MLP neurons of a small language model. Each row is named by its layer, matrix (up: input weights) and neuron, and shows model dimensions 144-271. Each number is 128 + 32 x the weight over its row's rms, rounded and kept within 0 to 255. Numbers have three digits each.
After each neuron's rows, "fires on" lists the tokens most often at its 100 highest values on Wikipedia text that the model never trained on. A number after a token or word is its count.

L9.up1201:147130120173092175165149120120094154190126132137113153114150118141141184104095108108109103066132067147102106178215068155091149093111088158098122083104136105109165171082088176176107126128124138080099126073091114150111094152123105119106138114194070085080131165091089117092149110102112161076135145169110157134120163130125118164101122135088127148093123128149095144151078169086132137079171
fires on: " R" 18, " Sh" 11, " M" 10, " r" 8, "," 8, " Re" 6

L7.up787:146142140117151143090140152134127142140134144155095090142151185091192121161175099156129099086182087095147098119131135157063119058145173063135224164102117104152136131058163157128163112162119171117137108132132108111084116148075148115131168107117146147090186115165191120163095182117124113132142088174191112132091112111162115109132135104151152132130107085094071116183112099141190111122074
fires on: "1" 18, "," 14, " Mc" 9, " a" 9, "i" 5

L4.up708:062115118130125103150134168098044099145175118125177134152111093124109097207125114126114100134153130125148076117077175185123067123097135175141112125112093092112117129143071078136106097110131124101128048103083166124156098152131097078167100115100160062094177076138109115163125128088089121141102138148179073128198169068061112113122102171160119092159159183175148086123095113113129103112200
fires on: " to" 19, "," 18, " of" 18, " in" 10, " into" 7, " after" 7

L10.up1031:125106080172163087055165144166136121092119133159143138129135160080145139176125083177125168136131085127128044190121091158107161115151201113106121170117090114103073140092129133165153127145141144115103149150140123144049152152165107117041090146113118080148134113099118112156108148151103118180077169115124119102093146155152140081142125127132149123125145175080115121172093112162136070153136
fires on: "1" 33, " as" 9, " h" 7, "ag" 5, "," 4

L10.up1001:127116136152115092119121125091142079109166072084081169126157097136085121147108101164115068178146163110059133120126191180110176156111109148175100138125114120093132148073185121161083116150080170159105113099073127093116105093056127101155125060189133119119093160110116103157111068129116176114156106174140168177099195155069148072152127194074145090108086097061174141127145085129167137158177
fires on: "." 39, "′" 10, "4" 6, " ." 6, ":" 6, "1" 5

L9.up227:167164095105163130138163161105091166130072186152127169114141064151183108142148165104178123112107130135098071148169046130093111161153100160141135123127122134102149125131169180168116148136140137040147092142123123139094080187155130094092106138110114089137140166141096151118097114148084148092189088111118094129120130146139171131143102141158111133126073127133147110187100109104071129129145
fires on: " |\n" 54, " m" 6

L4.up77:084109169110115148113110128146091155180128153126146078114151056154143134097161161149168086132185118106120112094118129190167081099121158139052146153148143114128133080132084132095126162112137124164100139164110157136067075157140140110099166112112121140105144100175179106134138153130153166121132150179164164126135134109074042092106148192126133110190121118133163144129138142096091100129123
fires on: "," 36, " of" 18, " |" 16, "e" 6, "=" 5, "ile" 4

L10.up847:045109153177092151132166137118128133091138188119173075092141155165124156093129135122105067132092148158099135141187070104152165119119118146121158094137075064105088108117114083114076118122089127131088081073117173119152146158130139036114105134087110097066128112087142155131130121106074150119109093145162171148132150099177128150063108149108141126117129196132128134186162208113131072075141
fires on: " g" 67, " G" 22

L4.up272:100143169112125130120146145100092119146134094096135096181157123161118129113141127158050147174094104106142135158186126078140149139083168161153091116118122128129135160066126119105174072118101160124091074158114132105148120181104125111061160095114097108186167095184158151115181100096098145127129191129111171138099156142146095112142178118114142150169124122102141176120103107218083118146153
fires on: "," 40, "om" 17, "iv" 5, "olog" 4

L9.up415:152111113122183145100155128068132131095172081137158139117150095110178165135124104137114142101150107203143051110103114112160154152120134128075177169149128093107133119144199113208170130124179111127117088117137134102108161190124132115138096118072119102150085105120130172141066115155173098154131049109108114220099067139145108076072089141138089124119119153084216068128188089111052131164164
fires on: " |\n" 38, " ent" 10, "==" 5, " the" 4, "|---|---|---|---" 4

L9.up110:085150121107098137124163087115116116127182168129131120133078146147124159157142084071145123159181166100142127141137159112118108121145141135139126114165107176147119242121142126147136079132126109140101106141104150104084140108124080149139112133106102144199155139119165115122118151113106081138051073110162189144105131176188137097149110128127120158166102125119139086156082170145129153096150
fires on: "," 60, ")," 9, "1" 9, " and" 6, ";" 5

L4.up1128:153188080159196141155115024152084127198111142139077114194098070135168100158098156194092117171162120181103150095177119144084119093180118151083153156126114095095162180116125112145063138115194115109132147188134117154090147140112076093154129113149106106180105113097121152078136116126104126135109125146151165158068140087140100078066128074125093116095096129072150116111138105156077146063115
fires on: " |" 40, "l" 23, ";" 7, " (" 4, "-" 4

L4.up1255:070130118148115193132188119130130143112139105128154136142115201110111117112138173142117069139142097079174085164140070164101076159122113134193165110088085081081133143111110079069126142171158129151082074126094125145153056116075141113117081133155125109099126152175114122176131137153124113148098187249137154144136172047127127106099145121152143170102151132167091108097157100089086150147176
fires on: "," 52, " was" 16, " of" 11, "al" 8, " is" 6

L10.up1255:049152101089127162178162070153107163140104155174119099078152133124181146156109123173193126059122125124071102163154174156112189058169123133154138136145122075158125072092149134130093169136131093091076123100137134111144160123058146123072122102105096134139134128129112197137126106114086128073062083129119101077128102139165071134066114093128078133078134156170160091110130120089141132144124
fires on: " g" 17, " life" 10, " History" 8, " te" 7, " G" 6, " L" 4

L10.up1291:122132193113126072107182121153119121099116112169161095089112168147168113182052064203072070177167131124045155101164152147137223140064091154109136193139149058135072115113118115166149132153137096103132130146078157130124095176111114106164106126113148146159134167093140098109139086138148173166096090138164179203097159126135200097126066089168090152153109128097089086155136156110130152131123
fires on: ":" 35, "′" 22, "°" 9

L4.up1368:101134146166108144113110185115081141096117135136121094185094124144124076137138114116137102186170156156104132135142147162125113127145148131080103113120158196102107138059162085107121156130139151182118116151139158063156058125139163074098119113110147184143084147114138173055119127103137126109118104137175126160182122101065047107121153167193132201130190118103106131174083136129116075091074
fires on: "," 27, "ary" 8, "s" 7, "e" 5, "-" 5, " research" 4

L10.up1:084114128177127161091122108118173112087150176165091138140152157111128112084162125082145092124173121167114119099075043133161195166134091068106164091106099090114094159149109179114135072092151158158117140084070115133103178116136111117109170073145112113108124112141064128133157121066062190090162186175104122112110124137170160105135099128143147088107199112143156138145106214087125117146207
fires on: " as" 57, " r" 5, " p" 4, " R" 4